config.toml
num_key_value_heads = 3
norm = "rmsnorm"
norm_eps = 1e-06
init_std_o = 0.0
optimizer = "muon_variant"
learning_rate = 0.003
weight_decay = 0.17
lr_head = 0.00819
max_grad_norm = 2.0
decay_shape = "exp"
batch_tokens = 65536
dataset = "wikipedia_en"
MLP neurons of a small language model. Each row is named by its layer, matrix (gate and up: input weights) and neuron, and shows model dimensions 0-191. Each number is 500 + 50 x the weight over its row's rms, rounded and kept within 0 to 999. Numbers have three digits each. A neuron's up and down rows have the sign that makes its largest values positive.
Before each neuron's rows, "fires in" lists the words (lower case) most often at its 100 highest values on Wikipedia text that the model never trained on.

fires in: "president", "senate", "results", "county", "finland"
L2.gate503:444510438510453448458432491383434498509551535489557548489524488514523423427552482572445495480484480543492524506543561488516405565492466528432436538477449512502469473485622546590532552405478519490486531435582583487481549476551463513499492590497478542468555490523404558436499524527531370485449460579515422478511454523601547388484504544584624471563541543538559555495520521557467464520502541507510539502476498498449444464445451584521569608471435424502550480511486469556518630503454452482495438590548495455604510506569487528455435527474465458613552455515501528474484531436598463528
L2.up503:540480552480475469541510621478543489536536434478514546520483546479370459530403461546504501572391464473448543412557433510542547510500499435531501516479522456529463515566446515533502567590551469533507558503513488467404570507421429486473443458504420475521567473541473515434478543548492503524574544537492460507506475411497571537519443530504488499443483551507552533475523473435485473497422539386560573500497565476400496439525647482449505426499570471581619527541450449574494514513526549513482428522546527508491484512519393475414389536456565653472492494473456572506421529430532440462

fires in: "art", "music", "law", "events", "article", "laws"
L2.gate180:459536505526522507466482410482506514459506522487537500527464471495481470509566600485564584433444447488475525461430452449523544572427569484544525550407508417456440540452497461561526477693505555467556458461530526518472477459375463587541434509504481518418533485499555485548502457454428516408531488555531501482481535501557470480396539565552564503510532485483493586586401505551482480492579624564469494550574515473538446431482470530488546502540545421551529514624459554496506449527525516512464545529490415526459475569582563525430487530515563455483477474455503477414647563483532552440
L2.up180:505556541482525446519554513504562534527530521386585461505369501417503414454580536507490506540453498495595582519516512483432497485443468398509579410591558382439466490509490518507555499566505508449507553464386536519488468469539518505504479462512531469512434516605461564513461493496567545388497630502514518510480440446461450481571511516564610573520537452462538529527478512499406549462530490512508547489473461533510465420617442435433522529512540438509486457547562508476516526474574508498394545515405523475449420569506580520492441610528426554493510467538501550462520600522501462564

fires in: "born", "sent", "son", "married", "identified"
L4.gate187:484541545406496575434547505530533576508547457464471512474416452526429528504503502495607534478596522463452513488510582544393540547447529449486554520587510458534496492468599595551607495395437444497480474483536487443557493474565554481352519581500524514465594455458388557549481481562511508413527434562469478409538532469486422523501588513425477488459496518540560431479472509516501458473488475573445470525508502503524493475475487389544514511484514558436530582526452498480578442572451593437547480469483566458456439514581527474512559564450512587462489583445503471512493592581488446544
L4.up187:591486488631507465538526571484481509469501530470468460489594493489585414534485532540376440479490533493600467490491537450599483474471515518473484467521431519499647535477489468504454543471579528498462553588527454509532507516507449485494482547550498566458511493403464481532452510482503542473588505480489633514492531534410532473567589579536495474527534521550415522577508534481481446461529570465431532569465491412442475605539609570522414465451545445496463442495476456560528449480497501504426498470456585579551418393453539490448606543465478606435436471515455472573520480440507496506

fires in: "work", "writing", "workers", "writer"
L2.gate405:546531556496502568457444500478539488446555516435484453536516424516504534435479497499590542580453488542502470423486490516464553499501474470523486455446546597477502480455539453486529529503601527506543426484535466562500530507432479548470396537491514480509524403518460434530452486464530379513408463554508441459542384448495449576566556466442416496473531559551501506587331557442483480462571472495597461553463522391330460550429464496469478564558506445526519491424474523488518447499558520445586458468390519480535450438505511540546477522468522527452598546498596497554479580485549498523
L2.up405:567551463522507509438553440524521525514510467660665512480487502465575454497476529577502435555486612494479420552480578515510465428473586565512539525469529429480550480493586473525576475499497532459491554492505514558482513483660456518523537511471484457453412529505571551481487512460494541391525472549522585531470512449550496467457430532553458504530500458546573442528528489584473461432514581476454513443534533486602508599519575501497565536470478484599500477528466423514437461528496620533510376489550536549538531552555501476534434475515521536548412483450392559487502479465437511574

fires in: "scottish", "british", "german", "indian", "japanese"
L2.gate500:548498511488468563473522480557487470539395498554385500553456493503483454361484421477555544506520447563495398510432572441522480501488518486470489491545490441546441514492540578448468489468464481512524505565546547532472471550497606384361485410526497518486563575519412565440428462536456551498446535494498525493455496565504527547501479501501415552565479515600516529520442482475503464560531539524575473437495554446573379526576477480500533437552506463530538497611611496551551586516556469439445587428505510545492445493614493557478580484388457583432499486429514536506528513478465508530
L2.up500:526514492544425571505448545544492503528353520493488503585497521488475482437529407491493515440548527572401414504405498445599540531451477532477507566577577454517441513567544593386563423521468489473517509540479544473456512497446545405411509453509489460431524562463446505456399474508450529467483478443480409546397475501480493596505486461532426465596545490490594511531469517399459486595518511531518445419445513513566453421576506513534465484544464446516511479556578422585564571446484464458482593447434479537543498499582489554513521511432504568487537546473520556568462501498433455496

fires in: "off", "took", "left", "scored", "out", "played"
L4.gate450:522461500442488419497491517473439436502519566498614474596538444550507531568496462469593505492502508533471534517510378424542490442496498450534508497402451502504468386454516435485453473475555498538488528574557514446487429552461382568481439538482460517505493503560488430515527525506426537577554489498407454424467517398506514651582559487522447424413525510530520518491408572479585454485533505592392568515533521514550536465483539494518432539578531374504557534556423520539517538542545508428481527553548469476403504465490445508486467527530606463547505505426508565525467551507520492397
L4.up450:531512516381547477490532455483471435485430538452511540520478484525519497521492456592577547550500480516455465570528461499463535492455531529517520461487525465494552439478593442521492436420530515450501533508535509519611448572506427507426388508461446524528482439611516433497542496457359505505518513502403411441478509399494394654581498513520479473411502611470555512490421496535503479478520519514439457558512428561458505471507493419475439543547514515486467509525433421533502536533420519357506575489477577436420486547448427431479544477511561476497442526449449573570508528568459441448

fires in: "years", "year", "days", "colours", "hours", "financial"
L3.gate138:493546520416525531480526472481461544509421469502524509497447554503484504438555465548437545430476540457503524449430472451571495459431545530513478418497561474540543470515562568551435469507477542518524454500519416612513460463517529517508578538567490498468449626446559454517458467465503421487455410493430496534506470455461582482522465533466436542472592483526451535403541576456459504583540534423510446503489472496479521479533491517523504512420500452435302493427509441462532617509370380434504466462447529479502598641507466521490495530561469496541556550450573525512504472524491531376
L3.up138:528515487449498496571535528470551550520475520509465488501418432469453520473573342571386575441431522432516473543468461456471500572445484585491435536545574482525553499635484572478528437526459526547431464472438482517508463493518440489526437453528510478520428567500549468575478432544454427520513495529481414578484507550489409438461442542577492431467524443453531562466497579535516490501562490431531510402469502452407492428516496530443458546483495475554476455463505469482472537447518459467621480447402511496514637493451512471513551532436502442628556538555502469497516524413456571395

fires in: "was", "provided", "provide", "ruled", "provides", "part"
L5.gate320:583558493559544423585574401481498558503480476538497510491601491545481501472571500539504516510514523557438467532537455560436427550580529517481545532419466545537523492424572479502421434449451525541581554554528408438513486581516459383560439556587505502481434467457532410515499480523498460606450444578566413593554589451504461485427434547514444553514518524495532463480529480476651389469497425534513508432559498474499490469478426495570534610577463548516531547527468455507543577499529506458504523555594508503540443490445485462514580550495401474509506469505498585521489495529450548491
L5.up320:560518464540531420496491518560496467579449477490460452475474485467494457521492531495435568526402506518358537597489475500499459513422535405384536465443419522528560520494533483492445525443497543442491562558499463614574473649473506453438388534539473412527448570510592481470456431488432445487526528516517449534523626534530527421513420563467469473493472470481390442576503472469503418527576489487479550576511596458499479446464432446443521527495497525451402441491493523541487541543430526500465517468628584507460490526438503516505502580436547474502552433518450525531421505497461467491

fires in: "season", "united", "w", "draw", "win", "chicago"
L2.gate453:424457472556511469519500428470490432524408539470470455550472484528439516569413420521480564554464550479534516569526480549517412515505527496526518448422530445538485399607456425472576558502567530580442512503569570489538482484616474484544409487425532628612440521605389520562503550490484545532589495553508504493487557484491555520448553455425529502546522478534438548500526522560510504512475555484493551468512535431524449587368481574516523486628418540576469410528418404450504518536546497475498471500491577520485477564525518493546475517544416539461476542581567525503510460487482509521
L2.up453:508522506452473480537517498430508525592456518499514505534579474527463488545504525559501509491497526410513558477468510550548518540546451473612462570517473496474554528575488448528627598464564443514618464491434442503448452507549454626584545544461497505536500509469443560574520552452526609582567456596527405491581473451480584506537510482449507549469495502465473422498513614537411511540531475540545558505558528487491506582508465505579543446561520435485513474576495391481458452554441491494506474442480503558395509506442515510511461563599383492623557462469502595520478490498515459403

fires in: "one", "other", "another", "function", "functions"
L3.gate437:558554487453565479500427527555495447523390516522455494394430571484545453494480410533457526390452508534524503507458538505522503503497522589452429553587498602470471478532591554562442483431423560519489488481517461538535511485435458513469369424490438544497526537483512566494555499488547559543487437509568565581455537465496477529514427528562517486470588481459410587414504468437440485528432486499470446405513495438490540498408441497560402455479609470532492539490528533538440583484536518450509492486432465568596504547530416491517492519542567505513557438369551460615532462522487462463
L3.up437:538451444505604425481507576455555516484498434489548507450496553479509429507478544465463594567521467509469437542452480577415488531540492514441507539576492511562509457473506464613530512424377517477507436477560509381474500506447607470541369468636481473508461432592525470495522514490453567594555535552536583521469550492537448500505522534539466542543497536479488506510533552474519459511530500645579383538496485521421417508497420484582509468495621481459488508518527463447417461507533490433484499504447563507521497539472443484510460516596471488435454454422518424514591454454462405480

fires in: "some", "other", "no", "any", "later", "all"
L4.gate41:480441485468446430470496453449464547522440512496502516440363506515457552522556433582535485488515439541511439521591462441512503410414533659458492511556488515535608539607494410454473448493473544493491463541518495427509439458600558476434580464464501525484597526461488399487475450558390417455520547489550553527641525466597514482482500408544511513479491480480565584535519463519541527479502459427499428450521484561427451541472471449545380470456569575499512543439485525493505598506556414425489482486477517498473493467500471476476458542426473456518477533551512514540553494543473475405
L4.up41:498548483571444461535507501467519494485515413559574465527569482475536478588501498466484574505474533564447535517550489472468509454492498540510476614399484615475566408524528456546525509572442502522506423404506423422511528389442504452341592504554475526507562518432568534544540544604468476523500543352528504587543561541597546557535482452495521484460466507456549504442577474448499504466518427399514514472569490542536449530502499511459528524434526611521526489485412519505463503510466466560502471443513579551478483439524583489468520463555525548547552503543561506477656453484540546514

fires in: "with", "alongside", "from"
L2.gate41:526522460548546457527539586537484471540516539543576504497559485509506579550570500493488656487514562386559464514541531528442525489550482515535531541412456499467517468486515561530436487547550498511514583468554465489530547415499475460381580417563484564531415482559521465486584447368489538543464546400500496603516490494496588561516430441454494443381466574476485501453511491539506537472571434543442553593492468443422454606454512568498505510529541636551464523501444506494469466533491512402490537536510550534503534595519447435468535544496564528445380552471526497506532474489496450450
L2.up41:524493420502561513427585532550575461534566590413562541496506481467498497538448576411499607574504560430515577492535632486405532525540511556546497545432502467502504553431475476538564546528559411563426604563499470446576589439507486539425602529554528481513465445579486479535542536484506480564441486509580506521433455467505571519483443505535475458418548482434517587504543489494492471422500398523431495539481446544428460530540570567495463512517545484484490525585567544521490478483466564387485490567435481481479520508549535437512553536468545495471423574460542588478514583506467414469

fires in: "the", "a", "and", "slow", "crossing"
L8.gate131:450470538504526520515503487515393496463468500550516435531500497619602466532486553508512442444540486427503668542593431504435483496544481420581456486427482424619535468482533524555527473538486379521626507521483506488508620499516487526466520467451584449502421435386579510425520509482524402489373469522426474490499594496460519446443482488486489495519538528492457519457518468610503527505515452350531557522460540500463449461536549444525526480509447506502545481516560422530521503481455559515604553539477507515525546481438471466458458557394541551469431502514492533534494484522592539516
L8.up131:534492569498429434423580456431528544425536476550568477435347589471512510575485506525403474498562471488464471564503523514393552471560431432556386468526526529506415520620490394456578431374503457532445529508520564526622488536496609410517523513478496494560417477494440541537493505525536538509608460434478521507513531525448512502452433526502449484509480512463507458554503607542517500528484555532463500448507508472463578535548457448451521475536486532535477510466518549505500503439575510468504538527401474530484452509494530475553477552483498471452475390572489333520563473493503463460

fires in: "from", "men", "people", "girl", "footballer", "man"
L3.gate239:462530452480499469457582465393497461509505418593513559382503565505442526470569467532440441499441525479526416458482508436470550584526498491429571483460497443516520506552447518484397514483446444433484543503365408565561602585498487455599495521428604516398479460488528596551497503523642528549482537509520549562455547531433558540497518530497438439517559421475437570506482466456579459520449422459535556411539502510512518487482487496459425553529589474536524474589457548529449479412486479525528539496482496470475409474534572508577569512541546608479463492517549476471507485522501484497
L3.up239:449550433540449427554449522426431446472574341503575513474548561520406565502592573471507518374445528507518492431475453540488433486478521542476574475448539419483507452523405448518439422523438555412390520511462433529505520483423577441468501553540516529442462513441467517490516436500520576541511512522517496587552547531467566477482541516548437564523563549478410496606464535503542432490477423524563562557455513474587508464499505511489443454449564383533504558478395507451496505476601483516480475527556447541517475379565538472503552483561545519473533504479448491494566518515529434505

fires in: "may", "made", "found", "recorded", "january", "february"
L3.gate212:546421487589519450512424470450472536529411463508476408604355590485432484511439409561491449454501433504518543456538449438461484474478511587550489526486470511519579463540521486483489430495410580370481523451487579552471483570523530588504502477458523449508551558467546528483473411477474534518563550534546527448448578522470417428490467528528478542572495453482430459554397426473475419549480535446524456445400515529469476362494542488496509497563474463484539420510525499567553508505478463571481533463526448482429453546420559408446435495456527447510567449538515510405541430511494453486
L3.up212:561498493446570482527488490516442501568498516507482464501428580556504502587483492589474466546529480497451531427517382451425565419486546440477544475402400576497521589458489517494460559523542568498469520594474482385491536579464477538550517576619510558464587465530417494527420574490551451495545589549519449547529528572515433508465538633502440531552463457527427558569417528490550487547548491545451500590482520442569498442504559502496462471569500513530527463539446490516497479575530424562494556432469479554622477454409513555444464477479481540482565475469494537597424484531450539475

fires in: "played", "place", "medal", "late", "began", "released"
L4.gate30:530518502467513427550509588566616510543436497499565529531551448429439566515393514570520584455513546469586466506513571504456527443534497495609475528435551575505549458493516535548507487500459524525420473537492449450550523521461483449419524499477519546470509440463445563547473544322626467436438540446549509468431508518483469538537568521426351574528566489567458547464545475492444500569516505438552470548451456569484572579571500476455475395467533507459482497529417520564511485525510441547484466455497475454489515475491491531472493507502598553461502459495580483507471434541379400448
L4.up30:486555552528550479521463538552462508529574515467564587473539464473456535575522591545550532555536455485459554465510502412464544499608479496575530460539579533522500525529603477535493469506566533503488492506471482532567455531464523461526438533488466492497501507516472542496579479468564463580507498524495486430438472490374440515481499572505569475526465435555511495468629512541472407514580517517428452558483500514433538537587545430421537493471507381578510490507468432580582605532538480488431491522466463388411541368551515505507445415475619470567533528447553575468402417460447447499

fires in: "all", "which", "what", "atlanta", "st"
L4.gate167:518542552479511445501491528574502428501456556423541440502424489461503444484452406591515546490539455458493450489458464457557528447536535526448479452452493451533484531548464592491460416580538502583530473422455577520537520500485408513539518444486490471456499517485490562528479504519530488588565498559575473532462525559456629487520467508385528462485628575510515500519509598447440480501492474475660547506504530562560403516404463568495619488497453555518519488420383425519502594502462482521606504501511471486491531501546469559467440515530523417523480454461407544550596431508404523510
L4.up167:477539503455541425514427541523515482496475538370528494505394550455472426503471387542501536493482525543500436526512467551565511460550512536571491437429498549546442552539416556528510434544545519519446428499471584449498484542428461547511473506546477475487510445509488546586488526520505443547584497549532514459489610450450571425532453435452568455568546575535464464463516576515451499458559438489623474509507524532468455561422489548481578505514452614429481475467469422440576616435531476498605500472579502497489464499514455577473566503485559436520587412526441569563520396488423571520

fires in: "by", "portrait", "frederick", "francis", "historic"
L2.gate298:522403471533489543478469480552413565442522572525446524564508460608547507426587579470478521465456571516544518511493564456570455596494515537525461518466531518491437504488584523413496533492498449530484514506568557561480533503547493503401535517458488531426540606497386371459500583492534495538536459477561529474569477450486559481525472369530604538530558474534472483456423510508553521433538546432543542486486377447459460468440478488472468532513546616436439545510468446492548480487378489451601490596468471471425471551624513488482516510503568511465475502419475543518424543484489457553
L2.up298:568444529620498482443545469591452424529486482486459532563548550566462502533519499464530462500564505465565459492548541652520415466561519537492526584552422568495565583470544416509497504445498511423476467529526476531397531418621532540440530507600490445479529452476554517554516523461493511393521507511501471584489422498441524530551495561454574552417560459544531513600512493431489534603456519598503553493535555524430531506535505514539532509444511488501388454506410499492516500503536556530442506554490484539547473470555489464562502439593574528563426559514546497488600560471482379476

fires in: "by", "at", "from"
L8.gate228:593494503416454546612440492487596518508442451546552403476490557545508569497531592550489507405498515528472539452607510556516460539476540456499491522604483532524434510469543510494430549469503464502502526526534541405385568482475500462514595514507541495520488514538544529517521519547508574503478541524521392520608439469547517503538538513549450583493595546451549422383381426489516566537512576452445470468496505445497537517442542495486472473495513587512452517454506449504538456573503517546471451471488513583398572496574424528468554419442464493425451408487621476481527593539533444553
L8.up228:576494498490541514532490565515509612508390512453554582502434527456462508434501526498602546505574484503462552513470587524508460503498418500546550604563576621514468520504509434468472559474472518619539427475566423445454492555403518561419539501552495442518516498508506550533568582506497499509552494484532548497511413511471509485563497504473396573526575466451449466504477549479512543430517571436436590586533564484548388554428452483521406521530509530522485453456604552433487539505498518532535519582436457446508437456602467513478546580472552512454506428513546587513483525614456466476

fires in: "some", "any", "no", "little", "every"
L2.gate327:555438443520556413512526552484571478558363531437416499505521455440540555577509550495442537455551464483544481426511446594535566474579502605498506548420392477538539538582555549460463493470462509474574456456494497543457547652493519545502493554540439452488553452428590542546477551535448571553507508642554571546454514498448456479499577407457523526568596516506425506486460482553533475521547444420555494455505540544437516512474495489541469536400509455492506625549508486554479527490510428610518442513496446554487478566438441547455544513480447492472512523535512541454477480421511481511
L2.up327:511419511450515444477460523488516456555466487434540531464525503412512557585444598548514451510505416449484444586484525576405515484542474510467463571422520444572487547560522492575521508438478532521421453432524539532459526541578486509447451528421512462503523450491495521439582524441426522519455521526640527579494561591471430540509461501541434552482560559373470511474496417524427439589487444491450470415501478507400478454542534617488488527405518555486547526468516459541472509470397470482608516507538447456434380528538463537511535510482476540498524509603464477465522463509601429561

fires in: "same", "these", "other", "programme", "similar", "different"
L4.gate23:605557457497460405565480512435477491581489494558529566558503475510455584443483498433492438473592429491498463403518458461409513444478478533517490549502481533524484538417484533478571498484512465528403554521499493499577473342589502568491565513448468512477460472532477455463473490542465547480541403440470541524459485451497455507515587452564556396534568459466548541416504447501526516434483474525546515388502553593460538532529453503531511532497641494433486554423478582471486512603506572456507585543434536505441421555434490491484476575477421525558509442452499527413570540541550419467
L4.up23:560494544482611416510460544583476446472465503503492426520484514535530563509477402489425500542550384487453453478492500451423484549470511541385460555468453477470515489531506498501551448569455497493494503409485406494502535505416474493483576524482446471458551482474548469522476492620574482480495441449412433489478437446445449487495495570544465494459544538404481475506462488541430409524507576546474410448455526552453489491559363576542466501574509448529521476484597487600503472519493556549533432542441440529433489495536506498497520410541431511542450410543486525542664613559553534549

fires in: "not", "claimed", "provided", "accepted", "provide"
L2.gate198:555612435441473516503561395527460501534423441546516451424469515454611414440546445459543541584476409455446514448486456458490509540495514603477522389532488594424524520500541537488448527437419514490524476428527548532458533486480473571521502479495504548477496484539510517529442504482476439476525444475554464514461464498564533425533499566520492455516457541517533543545508651536544509487514592500524444600549476391431534428486471500504481474639559510529527412484486552601528488532498515463442509422549519479454524481495522494523512634414419375546596543465465461474536441560506471484
L2.up198:588567473522491565442562473526504452512456416532465462465444481479530432404478494483454521556493458467474551502450458463514521524523489569440457409463531626497568526479518480479530531480479515440540473460619479494501482420455421534589502498528509546579542538558493589497411509548458466525494429453568508515464433498550503386500474570553587425547470552507566514556521619457601482453504566491542500497439409471507505386515450507536532464625539448488558518485451618561420497476526477431416506422597477453471498564488469531522494487499465385490520508474495415428487458452482460410

fires in: "life", "footballer", "college", "death", "education"
L3.gate44:573442470427521585494506470453558419504567555502443409487467493459431459567479560583486431577493497544475501496437497514488498518512457458554577432527463524522579480610581471529490533549537508579533519508438416634491580557535470544512489448554489487410491520463462539604525529475478542453432579537581459665500497487483498466485540536522423501507528466586476445468450535434539455616564428427515496487424474512464493523529504477497463456519528605493443590568549518546485562465475502505480571522501502518385558534538433492511455534418418594441556553452502521571462510497514473450
L3.up44:510502490408485498559448490482505513505477553434531432556552463447534544437512506470551501550412560459506528506476523457613593496434444537450443538630515531511546461613474521472437401530624483511436424448524480472470476528481458547576462446436546462412477586465554555552511410440547468492555548473534477589470480587541426384457466568504533463457496505522553507507418457470495432433542486559461521476456538573490521466487555467466501526428470542528485470420545491518568408446509573547505546428517397508454505559573566561465504524377484471465502414513451493433503519455475554563

fires in: "made", "who", "making", "make"
L4.gate464:480516541417527494461559351511498508430500435403470465533416442452483503441466476522516598436468603469434496559517467497526452523482553503577495540511416556453542446526529434516485438415576386530478532567561603413536544502465491483426440518607467441409534485462519510512442562543481540453512579548538463503463519462559473503460504509572534489495472490456544643490496583519518614534509504511494439440589545414537443503463506456461419441569522547536447468575471463510526560508501523540480534536536569532546582531510482496537465509537524526477576491542527472551452494592494356502
L4.up464:555499516502507424538443550472556582469466471426525417538601462520527473532417509514454518485542451473523416537546481444506581479517532520413498509554502546552543516455530564519508437430469493457471532457430415459361456470500457578507403495441427545545513491530450501554575448493473476624624488502494460511474491501599530454517508473477437455542525542496534454596538543584456570468491596569485564401391509546446422422413474505502463531468508568441525424565538557473531522530565567457432508491556522550439438479466494488481517521417553470630465412522475478536470502480552504515

fires in: "where", "still", "now", "while", "highest"
L2.gate318:435506517426526567480442519482577532491517533423411450546423475592525573554575424543557513547566510489413469515469543537566482528409562512573547493400571523483500633491472493411447575505418525537541522522464531532457489542509412457461512433496454587466479448511440551538507576519454499467540528498458475543476552474463497498630443503428541495466425493580478595480502472478525497481512554445516559553542579487533502480602477543515512551398497590451500531460510488532592569452512418480583467558473423548456507549538512430560450524546462530505604525436561429545514475581435519515
L2.up318:538550424494601480581399547595563494506530411466525511471626497597552480461495538517488530534438544523544494529511510627541465416449513561490544465494564468557500580496434496466534435441553489508425611516536433503449504458521482554469488498568528433489500530471484541519440506416502515507621479466545436532508450540501495537552518403527438518506507584479515509470604428506471556627512567488498556530488508562529545496487490487460513529485543611436360522377413495499471513500503517526480448509591612538462535576521488546521490453496531445405450554445572507497490533511457544458

fires in: "park", "street", "railway", "design", "road", "miller"
L2.gate89:480548521560563441502470545474565511458492468481543475589467513527449553432464535546512427513503517575479490562405553529486573489426525489534503484514533518525433523457509494550473528601441447492542564489422426509577506476459457579597427537515484453507469445523512368450484514593583470549460507489501486467573523433471496485486540558472524466438450539558535618558457490439463379547547487517589487451500425530517395499500500501546608515617553493465534529584563561479411494555400432532472551540470418516480499493632593600569586512464518557471472488474496522504523549481507449538
L2.up89:522503557460497421514471477470553514510502448513512508586448504523461517468542569577416426552502535582475411570417548514474540511450522492523532531512564523494359535494501482512479571500446500515559534454468466531513508523459454547586411532552514467503522512566501430403454469534574495579502534458517503438616513451529582483496495538452538528457505553542460619595459478467496367522569484587532467475528456493507440496590512549538617499573558512530491463554511507467412547543460430486393569503477407438545453522605571582572623492466519525484432468462499530451516543518496416547